Weights of a small GPT-style language model, trained from scratch on English Wikipedia.
Architecture: LayerNorm before each block, learned positions.
MLP neurons of a small language model. Each row is named by its layer, matrix (up: input weights) and neuron, and shows model dimensions 0-127. Each number is 128 + 24 x the weight over its row's rms, rounded and kept within 0 to 255. Numbers have three digits each.
A block is one neuron, or neurons of one layer that tend to fire together. Before each block is what it responds to, as a language model described it from the Wikipedia text at the highest values.

Responds to: Last digits closing years, ISBNs, and coordinates in Wikipedia tables and lists, e.g. 2021 in 2020-2021, the W in 98.61°W; also words ending headings such as census, election.
L2.up596:121112083112146118156115139115117114124102161139149157145146154128156168133112140094115179177155123140113154117163120146107079153120156154096130145165111130156082131138128090126080092097168149130122163137120109102090096151180141149146114082097119103111146103113119136146136154149119138119126137140109140092120126106147127142151135109141134075114142144114127142094140125141136162147142

Responds to: Commas (sometimes colons) right after a digit, mainly thousands separators and list or score separators in stats, e.g. 26,378; 3:29; 25-21, 25-23.
L4.up219:158135147118120168126117109114125159146119145157148140155153126096119135166141138133171130140130172146124141141126120162141089094159089153130073112153130151127125107145105104091134134112104118136087143086163138117127110093151123163140136116087098123101132132122116121127115161144112137113121111095085118141141156133140124174131146139116110119118092113119189161126154132091154107104146
L4.up317:111177158167094161140115100168149159134087162171119119141179120138131109160131103140134100127091134145115140157120113106148131113100102140124184127165152111069100094137112146078136139111131091131141153105149145132127095081142123129091150095135062149135140112153126108151090143114118079127141135145138109094178124099108160114151140121122144103104078096130127106127117141146118152146151
L4.up656:173096109103123110133143104102176125167116114120127114117154119094103141172130113122154106112124104142108166123205145097179105133125141117098126159108119142109116146096116115132169167128111142129102131111116108121117117149089102115160129091090125123100052132105128103164177150121105126160113130160130121166092154159149127058068154135078121140139108146143107123131133093152166087133138
L4.up849:144153119138129079086103077129149120141100166105131130158154123117126115116095139158139148135150110073100119128146153140125122112144123111124121119129083154106135122131117122107125137148137121131133157097134089146129147066132075148155138174093120144124132152129124122181134187118150136114108092131136143127146145133131113114085115156163109188098108138097124136147193104125129141120140

Responds to: The standalone article "a", mostly after prepositions and especially "as", as in "As a result", "as a warlord", "through a variety"; also a lone phoneme "a".
L9.up148:139116163125119106099103168115100124139082136147125123122134084100130126108136161163090150147133119141118099084146147118104105118137133082104110131097097132124146168118095154147073148135106111126153134103125140126127144146128131122124101139112116080109117131125144161138111102105176121128162074155114133130131115131177128138155155097147119148157174120130079114127120126166076062141078
L9.up155:157139125130141124154194104123099137093137134107106126087118147179171165121135139136113133090131150125078157161145159158125108117124135103125129150101101137131119135157140152090135110156130096116129101124105146112161132133131145098146126113166104136139124102132138177163124129159091103127163117168108137087174131111113101092128140131136114139166131134112102112098100124129148062182071
L9.up167:106148106129124132176170093113101122100124162148139176163150124158121149091172114158137164087125104166119161118125127123147118120130115107172150121118139114106132072099118169168144157153099132126127181118183148177119133143114080119148138151133119097150152105095124080136149073153167177123181135146147121125140126145120082124079145140124134128152142132141118132173137137088130131131128
L9.up287:135150145119158085147137099133099099137169123122090124111158148130122069114152125141118130087092162177147120149142170110115062105130104113098120122129078175108132155163092115097104157114131157114155111131121179156151145107151149122130122106110122136115151127098085146116126160067178123144121134143145158107149103132091135116127191111112155148160137124090113114175104120115122092105130
L9.up347:112143107174150122188148146164114090141163165160108155118161117120091121143115147124154102138163133104116099074098142146155134122157074096114138117134107102122061079139130139101153147110141096129112119142104171185140117140117132114145111116152117113110134069094162138142121145115140151134102130139116124132130106124094137120149158116113108124146105171124117143191142170146146125137115
L9.up472:156117142099149181127121142120133146126093077131119149116144103135111118156145157146140083177120140144172117112117115162115148161120098114141141161101148154124080181130108160145116135132105117116118153181130163131114146126091110137131120101150118087130116093071136144134103127146086137140116192177120129096091123132167142093131127122070141124184102076119133139158128150129116120120136
L9.up507:130078141131145144106161146114161151117135149168155103091145138130104124118122204153108131106109127099143153140144114130103152162100124074140140121095157144168157123142115098154096159136075126123145140139142139118109103125113117134142178128118118079158122089121155140135161141146124149151124129143113112126108085120122118145133117123100132129145172092107110144140126135097111141138177
L9.up524:110151121116133093135146145140139059138149109103123166134152148108151137143133103141105095094114134159148131121160131140093112112154138160136126111111101121110164128139132114117131134102131133096128143167150107149140133090109111128177131116149127102137130124117091107150150152110144130128146144122107110141116153132095095115142136154144158110167130158143121107153120103125067116142133
L9.up533:138131114117162165135137104102144144109151120138099114109150122124088085150103138203118176115157131152148145103086094169107090139078092115150108129143133123122118156103177121103145146123150132120171154120141139157141146153137090119119125129159130099129150121142116132158109110124147159149122147099151136128130149122127128130141123131120177191124119168091084126182132145107111164151110
L9.up678:121143101077140141131143146173141099134146116143083131135154108125147123120111136105147087133115119133139150098137119132108092113134171097168112110153176103163140111144111152067155141138111129164108141131135152097130099159150093147108143115099130115145082142163123141137152153124197147124123131130108168130138117146099120102132112137089149198159130092073111095159124123150090104133181
L9.up720:106109119139153119125191124075119139140126139118141127122112135123125103103126172170108172119093142124115130090138139110144112122145141087140148142118139140101159122164111079117114149166115160160164143110123148102107149118141126124144156119174122124129136135120133118105113156126105121152143174165127088118095119150150156099151158159127103155124159084129121150164152109153157113107118
L9.up835:122086162131159162130112109127088101134157095116108106157136114137102130170143174180138111133134087084136116132117143137119134157101156136102151138156145153117127087111125107139079110093118150142128089120134135109101162091122140168134167140113145156148116096172125166128148127150150166128111137148153152092123102156102113158103130127153124179152135151154100105172086043185105104170132
L9.up903:103101111155138135135151079101082094185155087143143153141132108111140119153110142091117128144106104144105126098094113114115094143100136166109154133146076106112138158130121105110125123138131117128146128120137111122107139129117154177123168164141152111102064140110113153118115119143105092168126111116092110094117152127134181137158117148110195139133142159112104128093110140167155117124152
L9.up968:146126145131114146138156131158151122146148134121114150163147142114111074161161118109097105102113097148143114095146118148091130173131152123140138135093151178155162137178132102152104142156132151105133080086153158107120122072118179123089135113117118106133146126122116108135117149075128130113139126172143074115114110079096081157150158115123137103113109150145110141141112121138098118138052
L9.up977:124137115144146128116130111108094150118134111136102160139107191147178098135148109145134130116139155109128139157103152154116131128133140161149153115107125139095116148136157106106104146157128172132124157146097171119112096118089141124173161111120144144164165154072135157104138165093113118137120110138123141110122137188150087114101120084132123115148102129071128149125108092092116107108115
L9.up1002:127143126130111111132077085110131133133145102139072100110158135119130157098133115130125102158176127146107122116143164140138138149129157109126147125166165150126156100163109157136095122123107100132152112143113116150100096108096140127125192100129149145131099106137176131127153128145129118162161168119111156087117130177146126118148109119101160078127097116091128105145140139157150082125160

Responds to: Final word pieces of place or person names and the commas, "or", "and" between them, e.g. Ch-ile, Antig-ua, Cemeter-y, Haw-ley.
L2.up878:142163100108170096132156130134119115123093132137106103055146122087117140087179139128122157091129154094116128107151115139141164102133099103148191136089186163128099171088144135149119082111093112104162106143170127111104085092130106148110145150131115151132097135106122131125118141178126118137156153153116130097115117138131111105115119124157129102148121130148121094146143135147124091128132

Responds to: Mostly the leading "1" of 19xx years after a space or parenthesis (born 1964, until 1994), plus mid-word pieces of learned words (mathematics, kinetics, anthropology).
L9.up45:172197107124140121102152132140139140104125100138125125137170138098094117105148121098111093148103139122122095124131099130103153092145168152138115130103147089137143082119160183081143113145111135115094167135149107158139171171086146094089119151125133114143148148116099140081125102134133164144141109137152118099138117138080108152129084124149114104088123124088145119145078128150116161171126
L9.up94:115156157113138146123143072076133137102152141128116099119089147124115187157150127114055138157140189141133109115128102108102089155109130099073176120071140112135128129143130103149120127166137145131105123148116124154104131160124128142140133152152126141130136123109167122157139148134138123110122128148144138084114100143109128142147134132143161160124126146107148150127112134145153118096141
L9.up215:112132159109132123074150134093171131171153152134096057159156143099122120136114113144091072112101141127148120161153096117138115118127124095114140118161142168142113173098121111167129140116109129103180100127158146145132144141124130142167126176133120139122146099112087161155110157107125162139111155148168094165119107127124102140152140147105127114116122114128084104161118100129133127123137
L9.up331:160191111124180143123116068122106135091144115115188144131136117121115136121149120150133093101150143087142135097159114119117160125124107120118096132069132153109079135149104124137108150113128140159167134137141128151090119144145154177139128150190150149135137181113123120112102143113150127100103158145148156152130130108120176135135072117118146155110144091090123075147122161109096137125131
L9.up339:138130076118147131124126158149172131123170143114092123084133121150147079143130121114145153095144152117142111142099091136102119143134151118119181155130163120095155155117122112111116186149126111118111133125100117134127108163103161120114130194174090136165169101089122132115073143134117122106106145187115148156088129140141096145114124149160095142133121093123153123097126086160124115148114
L9.up369:125159116150130153132177139089187095104136149097117087106189120115157113138125137102134132124163133119122136139195132149089139108101123141113120137156122119128089073139113128144090154119123148175145075123103126125120129137095127117151115138141137113162163130109126107144137121132140088116159149148136129101184138148132136112146090158154105115115166152076091147137177156109132105135121
L9.up474:133189124124123117134120157105160141099120116127129136108162101081114131117133127163128092143174132131113159124124126113123164105088111088110117139096152165090145119102118106112172153133160132155118165169192187104130111144132082140131175160099108138133145124120154094115106099159123130097104142134124107105111105136086123136126078106123114120139119116134154120158144136171167139063144
L9.up559:063126159123097138112160139118137166149138125084095120144165142124107145100121105105121092126153173094152081136134103107144133125097121136166125103113122089140145099176116198109094114156079054153104151131112139127085120154117122092133139183122149131101121166096130117083105124135152151185161159135116145110128138138140157110115113134137167077120131157117089141184092074075139118106146
L9.up632:100144116153139152135133122133129149105149138101101156138106142119131137145157090137132098125090181097095121135106126098122155139141140093130127167105152118127146144132126127120102123138127103141106135108130128134135165144132123114082115149120110150137073180107187164112098118068170172087159107124112102145097105115132104117104127198132144124126135098081135120105052171152121121101129
L9.up635:135135126119091137115120166109103134128144149091123144112153111107089168139126110124137108088118115077145117123165114079094155103130142123117128150085163154182146121169103096084152141150072137094152108150126107119070105163113124116132140122166141129155118109139136141162154118085151119090136150149111103141133138149126161109120118111122133149173141120048111169147145112128119123142149
L9.up673:139165140126085189121178082124121093086124164111134159117107117118123126127154121134147152086103117138129112124147121128139142150102139113126174154138093112176148136110146153097128156151142135141107162146161089138082144105108144105133148110139098140091122149104116062119116101147141141120110115086066117180170129108147143101119136165131136141125142152104118144195116122111146101129145
L9.up797:142174120116122118131163124112161148093129102115134167126165076110122105140178083103123144112125135129108171066106163104096131139168158141141105107126123123138133130161128076103106138159141120092087145157126146114116158119094128131128125128100118129099117119104143123143137053125158101172169102113090110126153129082148115137141170114126161083089122119132115141148139147136153096104113
L9.up816:125137124163158133110128095104111092141141144126128129159146141091114152117104125106110130130110103094119153128138156044131104134131150091139131143141140070135089103150134115174142159173119150125124123158121108101104135130160119153155101140167151130130140153130143131159089115102181104165116125114111123110111138128133149156163101148107136142071092126116128144162064124163140143119129
L9.up894:121140096113170130122134110113136140152127135062144136097161117140114107168117123092118125109097105115095121133102089132109131113120167088149139137093126120150162140164096129118138125195142121156127131138157161179149143178124127121128133153155096118150158120146161139121113109130108138122119123098121129116141110083148159159131133191164129121149133137107085171152095167159102123131097
L9.up938:141161134119133140101119156093164156130153102117096135126181127078131132130152117096147152086078100148114059139130085078143117193117133095150146110152130136151165139142133106130113143129179118114114120133158140162128154106116121109140101150102163121164122131150127099050127152119133121117104109111134130139126137149130139170171125134145077124126119138135121072137098175167188111101131
L9.up992:112127128152112122148119144138095107114113149128094149145134158088142107102124142131148087125146091158128138110110140122118160180123150125149151179099139098137134155143115151149098173130107177137143100160129118091167155156149143105164167147129130148148081124173101134153139103103092169140103118131142080148131168115091119129120129119179095141106148140086121056156128135091163124131151

Responds to: Fires on ordinal suffixes after a digit (2nd, 14th, 3rd, 8th century) and on the second digit of multi-digit numbers like years (2011, 2002) and ranks.
L9.up58:161102156080148117146167172111131133132105099161101103100125133148139144109084111107125134118114131128155133118119147150130071101125161107060093140149151153100145105119144114148154108100083107117174123152064121169150104122103140103182119098148118148170103123134114107137080147118110132139085132111151122159135104110121143120165160121119101102151139109146126113131152124127102124163128
L9.up138:141111112127144119148132109139100166151144123089155170160130134140131142126085129116131132105107116152101117117099152119137129135153116110130132137131103147102141149129142139142173155139156098124120121162124177145142151080108141089101113138098137132133147147136122098105133158117127117167129134113176123116168090084073114116131129107082122113161162183117082151091101113078119104118114
L9.up149:142093168110135148145139119102145125143127139113115134168157142140154129151127144156119118125108067125130172134112094129093144127152128123119127180159115114090119109135107071119112140175137140041115146109103145118090122128132109125079094115147108161158115112063122140113153126118112152134138149130089106170120125128127191079178114137067142145159139108118123109105164153109139117098108
L9.up216:122108120129122220102143135127150142153132145100113122143155099145134127140141076155081097125130154116125132131099111139111142126084130122111102137152119118117141105082130121139132140136130100123111110199144123128154150129153127118139097127141111123146132173139121091129102102095113107091103107146131133145132107145091166110154111109106126163130155148087120156158144108073154135143175
L9.up236:128113128137123156122143129191114122137095154141113168172123115119173107138158074126160128119133093109110134128143144122076163115111101125123143137096100146157104120152166112118150134129102118131134117181161140140150146084117183118139153110114151148164127164167082133146093128112116113127154164134136135113151101110069116112127117199094112108122146151102166133169160132080127125148147
L9.up274:130106119104124150141130125108141168144090166098166146131138154127136138132070113111083142127139138087103159175132140163122122138130121089102140129101121179127110169097123107151168142109141099148135117103113131138135122152134153129132140113154109128161122163159160140110109124122132079126120128094137154153130118099156145111109117050129106134146174186119088143122139111105104130117107
L9.up346:147143137111108158101073135094113114115119136076140159115148149089094137169157113166129114111115125137116114133150133109115096149122113088079143121077128146147158146146162157142101140111084111143129176117105160128141073119161174122129117167139103142135111089138167128114073126120124135103111102136123151124148099143139149138148107139151155136102098106147105151203115124109140145138108
L9.up415:146140136132127135126132099131129150117125128138145123138148156154102101125136172131136138121166119115100129118137085185108185168132151166103099138105163171133147105131151125096156134102132129124110168151143118136136157137135103139132155126157106077174176153103091175083149086157079195129127121186173140146158134105149143113130142098163107107125136106105168131112125147111137111133113
L9.up478:139110137096113173136170115116141141143114146108137160115131144142134119101168109111117174163166142128116148152185160151082153137087134163105138101111112096128169109141105088122133118112141095134101138139142158123148106136161130123156158127102175142129111175115152153144129128142115135133136138150119095092156117137104128109151141119121100110075125141150110103162156130155157101113114
L9.up645:123151167115177124159133138160154167136141122157077155179159166120097143092104144129150130122113132163113121079126111110140091169137130141128136105156158138104115104141149109100139153131111099142095120168169075116131165095157139058171132135137122105122155134127152141104117093117105105103135139144126132095105125149087120157139128127142086132118112118099109133151176154144137144114135
L9.up704:120167138129146147128119085118121158108097138150132097148113134158111152121159117140112101130100147126080117159094137155083113141149158149102141101154180113149107133104134133084160166139127140137143105137090163115142105113195125120086104162154088066121153116111156132143138111142147136124161123144120116147135140127138123106141098140147119119183153143133114145136166144120102155161084
L9.up714:108163073106092126108137129098130118161112139141158111136147131118148113157143130091071068115125122151092140115135183105104123137097137119120103124146162097093122126135103144141122129161107101119156153142114153170102149137084093151100170115112089137145130134149134115162136142175139085135153101154123171123131117131153153142115149155145114145101150135127122149103188119127127118156087
L9.up717:112161207183154091157124132120103152126108119156129184111122154117130137094181149129117101103178098131125132168105140147115119143111185132176155097097154094129159119120163133125160193121164102120104132155135112166153156160134095104126097123117106115107086160089158134136138127117127154132113112117094137100122099123100134152129088158096082114139123111151147112105142103180127110158124
L9.up745:138174191114133119095135143120150174103126125087090087146152141150146124140142164092126122084130137121135149101134136144116104104151159100104136109144145145134161086083115140137099142154142118107144123081143124117118158125135123142128134119123138108108155112157152175144147148149110135095140150203111135163144148138113089098119133148147115107076139112123147110144141083068109135162127
L9.up842:104158125099105128160179144138174161153076104128119140165158139141126170122097100154070140138169113122115098122140129136152101148135078104101125137161111125123107138128113116087132107068105140111121133128182184091097131109168154120148081132135124142153126174111157143140109150161125133070134156118151079120188099165112143116101138108145177109102131130116125136103114122121103111133103
L9.up853:153107119096150151123153128133168137139144120122102153127139145076095100112171157151091198143096110134129120147099139105124079142122128095145101092155127117121181117133120128080145178104124145137110140088151077125157127111144107105132115138189161108163135118124146129120125117152090119111136132158125145113124143163144136165132078137149096123107108184129143157140135154121103101135105

Responds to: The first digit of a number that starts after a space or parenthesis, mostly in tables, years, scores and votes, e.g. 1996, 38, 93,035.
L2.up848:150152125135153099115161133173130121131130084117108131132158088103109122155144111112161111153111131114173126098170141141155126128115119134081111152116144115144136080138147108122154135125053140134122101095132171138085113113124137097133117126130151132124146140132139131141131088130170117098127104113098137123122133093177155130082126111161129125134092118122138143146125118125120130101108

Responds to: Article a/an or the first piece of a split noun just after a preposition, article or possessive: with a, the en(emy), his t(alents).
L4.up588:124146129105115145121168105145148115153072151123102103143132133130171139088158148089167171094100147176127131118085107129155132172083139110117101091162094144133132163180137085119181115115127146123094162122128136171146146121084136154116175132132092116110077170160138094179142106082136137123092151126173120121128135113122122119148093125164111122132086110150127101158120101166141100133133
L4.up679:120139166134131093125141106083119106141093142139148129146150149119131144103157163158111097121115132138136081130141079153150101120117112187121146110155115128157192176153116095125113169092116137110124095137118120138110118129152118158151197102178079063109065134127172113113079125099140098127144136095152130128108117131125121122139146119120134158132095143130108146168127144173109120154142
L4.up771:143158119137128153084126134083119129155144105094114117137104116131166127137117165106156109127122070102098120110111126130109073126147117135123097122089147130147151121134166124125138118096150159124129175149114152142093120129112098191128123138151129162147118105142160110127111109110143153097151115098150144118114110168193103119113182096131161113142131072124134153148111138122101146066120
L4.up887:171117133128161074142145074126126123175131135114148144139105104131173138083147132117132141117097137151177139082123165140099114114138111139122132154131140091134107099112121137125127087145126152132135102149148157117125070153107123150147133150097126117097134166121097128124115148120118154180158148123139108119180107126143116139121163133114136100141138142165117092156115127178136117135101

Responds to: Second digit of a four-digit year inside full dates, like the 0 in 2013 or 2018 after a day and month, or the space before 1987; weaker on other mid-word pieces of names.
L4.up267:127127103112080120148139146138121117157118139080162065102147128164125144104118138095109075157145116114098135130146109108120113100103096118109115141139101120086146114139140103115131159124135105102113122182178134144084148111122175113128135112138105094154110115181182107162104154157124116131116101162132138100144156117135144181151119130101149135107131103133100139100074115160114142139143
L4.up278:099136121116097147122101127073146115154130115108128123119145139099116126112131107156082146148134141141114150107134143139139123137142099194144114128124108111142143147168160117157141166109152090107150137124158127123122106090189169109105162112127122101156097132158134135139122114184099109106164095127082095170146110171114158141120153165108164145101142111124136131082123167176134089108148
L4.up563:181102152123136080166110117149109093113139181110134140142137111142107139138108105109139113165101134102067126119105134152090121067129149102113135137140103117131114125141135117092162146118104158120171165138151096129125139130178110075148131133114158088137153096153103108163114096127131101128130092128123154098168104115101155148082140098121089091082133101140134129147141172143158115115109
L4.up870:109125119096120125154117111096113128190065148096130115123123159152154086128138118128133116113092081129093108126097132158148126147153128125114134123131125159123132141100143156155168126154144145110097144119170154156134089125115117132095141133143158103137129106138140168110110107155111090104176100163090146103104130153121136125087144116158109130134134161116102135138116109103087170153130

Responds to: The first digit of a number, usually right after a space, in tables, stats, years and ISBNs, such as 1 in 1961, 0 in 0.5, 9 in 9,899.
L4.up237:136187134069158105144171155093096105101100123097099114113096156121141104183142119085106119118069178111145122136117094107117117153151113121158129135154139145131147116140162135160133127096148133128129098106141174173085128104125129162111125153136141094134119148112125108130145129151169122157102119139117096157123109130109149113115091115141118118120128111128157171112149131142112084100118
L4.up467:135134161147102152157155143152090115081153141103094133145158139102138095153167125115138129143174109115133094162103050131110165103094131081129175137145106152152158161158136134103155094108126122121160105109129122140106159138119113117131145163143144113092108111167145153110166169139124130131173090093099124125112122111125152154133110152112153137097135108101106175123137068139110125130131
L4.up974:106137121106122113152120121134140108184119118088119127159146089110138182152089119088159103169113130100151137154139138135102158155168156135092092152096157135166173141124120115106108152106142137127166139139114142146103147113119149131097126131181152138176131121138140089146120156161128158093132095110134088071136119114089116124195139137156139116167103168103145140119158120099076126112124
L4.up1023:120113175105154118127123119139127109122117146132119149142166125129122149160136142100130152145127107117144138107185119130109170108124132123149159151147164094121170116142106115158073142116098123136127186087068128138145133175146153075084134111182142141118151147111172111151106147123124100115124085172106106126115153080130120149140086180143155129098105129103132161130094107098111106150108

Responds to: Fires on the indefinite article a or an, and A/An starting a sentence, mostly after prepositions or "as", e.g. as a coach, in a draw.
L2.up505:163109094102124150148155109124124124130110103107132124119163121127108128129130134142092122138119092138124115119122147127154129176172127111126094122145129149099124136151134123147066150100100109142069163141159116123141091133098125136136180113165143107124128112066161140109136091137149132092123138094114130121127090123109126089139107105157115130102122153174118099174150138142125084142163

Responds to: Tokens inside or right after place names, mostly the comma between city and region or country (Seville, Spain) and first pieces like New, N, Cz.
L9.up18:117125105141168150098166093136109180121122129145143168146121152118105106138134136126122104080159128155117098080119158139122114105147110163145151125125096183123088123124114121075126131126100076134104121108138158091153148108152145118082128126127103061110137082105119153134153135135107096116108114086115126141147153121176150123158133130130146142131136116139202120094110110147112087145106
L9.up174:071108124138085121079136131066139136150145113111119157127129100104095115163122115121150133124101134131141115082105110131100080130153132135156137144110100151145107105121143142149124124146115103109116154164139147127111142169112104140080124116128119122180095107107091182111125123135117132080145094152100142078126113110175142130074112152135091135099132082155157175154145103144135128119121
L9.up426:117106122127143131112108140137139130119117118117135094088135097107143132134168124148125122127109135125134112085093165123100105142151158100134129123137185141119132179118124102105110157114080099138062164121175135089140158141157112152100126128074115110103158165104117144159152121114158124139149130168149159101158117113119129144124087103147155139133131122124169145115130136094135151137109
L9.up443:149115107169110101134180108102143126155135108154112117105142109133134113187145103107136162096134154142098140126132091112125080112150113121150131133123140164125097134152115146138112109107096134122071136142143164141075106141104119142142126094124117105097178117111131161103156109154107115118169127138145156143125105157097079139115066106101077121122106171111135128086130116101151121164102
L9.up454:128141117089116128157132123145094165125111145127082190130107132156100114095171128138123128088135128183128105078110161162130160119170148102147163080088120139120113132106141156070137123158126128119080137104105132134079134162107115091128116136103117165147119175129131161102110148125136112101161139134135163117158133124136136171127107100163159127117095115121137160136087122110126135119144
L9.up486:109147098094173147136102135117093150141096122142151104124158119140150114108115162101093174153128089128083095172122161150145104102097113119125138139100109122157098163107128120101113157150106136117124168073104130086087147129193124164119155155139149107085124123057126115145156128122127153124134171154105104146159150144162101141136120143144121124132128143101171148144119125088136166126100
L9.up711:089120123169157170146160090107131113141146116148081129125112164114087128063180142103125145128115128128168102102151100093109124149129134121155152150140136151125107102112115147132133150121130101169092148136139179150142116171129156150158160127116109101122116160112141143105127092163152158146143145123125153072119142131120147143097100122150091139137151181128141114107132096112155113185122
L9.up759:123122150128120157102179130107111117123103130149109104128108125171144163110142139160115079167115137139124145104127098107127104134089118127150145129098157109155097085123154124121120160105121107111142142121122086103134108178103127168117118090125127128100110114122165131130108160139122160128118178175117173114116135132124153160161132130121154133145141161102134138081136104114128115111138
L9.up763:154121087191170124130151107133127140135143145165134166144116132142082155169131157164172170102166103132062148136151121124127113112162065096153120138148105134111123101086140114131118173113106099136101145081160118124114060108138167128125148139124096159115118118102100114138127158112124154065100102112129160123120096140111110154112100161116144136133126135094121166084115099102110129153128
L9.up787:146141093127139111141140072121149142130151085125166108153112156141109178163154105169146129150125167103091107099108149144106127108158099122129088147168152172118085155086111148127110154102100094106113128121125135170115118133162086054152128121132102135135142126125138169155122154151182107138163131163112115131105115115133159158148111152150101104139114127110133152135069153132120104161114
L9.up825:151129132131134162162142138100108179087131135123133152116121083120122122145178116139147093092098183164097141119087142145119176110148120094128119127133154143133092134133098131117098136117101099095067115103168143092136129167155075124130131080116171128111086158170139148095131132120161121119127108126143142099159137146109103160106125123094153164170090055119167118128142143135139142137153
L9.up883:106129157127106128127117114145100146136117150099087165130156113108094134148165135200097129104156097117144124101123164143142096105122151126109178116152130134152143137081104163097102120110103105128058161095124113107150149134152132170092135105124101136110195115104139170109134144137125145113135078136134176138104156137117120174105131131142112115119101125133145112105104115123159148132100
L9.up945:169118163083155176107128113134106112108163162133108122140137147159121108140132139150143124122134120140106074120149153093100155147130084113139165103131124120105086108112130136140081135096095104110115142149125169158095121131135137117125142143118128095143159126065095097096117104128144117122147136147096142129097119120118140179165121127116124112181155112096153140103090117085129102184147
L9.up958:089134116119135186160156123153155127121166116091100160135108132132096130104163121115157106129098141114117149180088108145124122096116103116159155144108150138122140111128174106110126146134088100106146176096081130119100129152113147117124130110109143144095134133099116073125107134117144137136122095118123145175125158084145111106147117136123130160094149126121109160127135124135140146128132
L9.up979:137121142116174111100133114142159158093089140157133146135125120155096136132159164103138085126129086163101124135119142120146097138115148121110145082157111153075106162117146107122165125147150091052152116080166139132115159102132147126060100112156146129092113132147147157104106114132118136145133167121091106079130101158108145102150160088118139115119132148101120158075114133147115169187124
L9.up1003:128117075135072121159114103142110136121133141115135103062106179137122121186112082119162114124105148124146120076110144131155055128137069126134183149142137143112144119121105109101109132112172134117133126139113158129142078177114114123181123139145067116116124184106132157137120087131150155146119097132096133082128140129111096149128093147162146091151137135088133126093153107146158106139095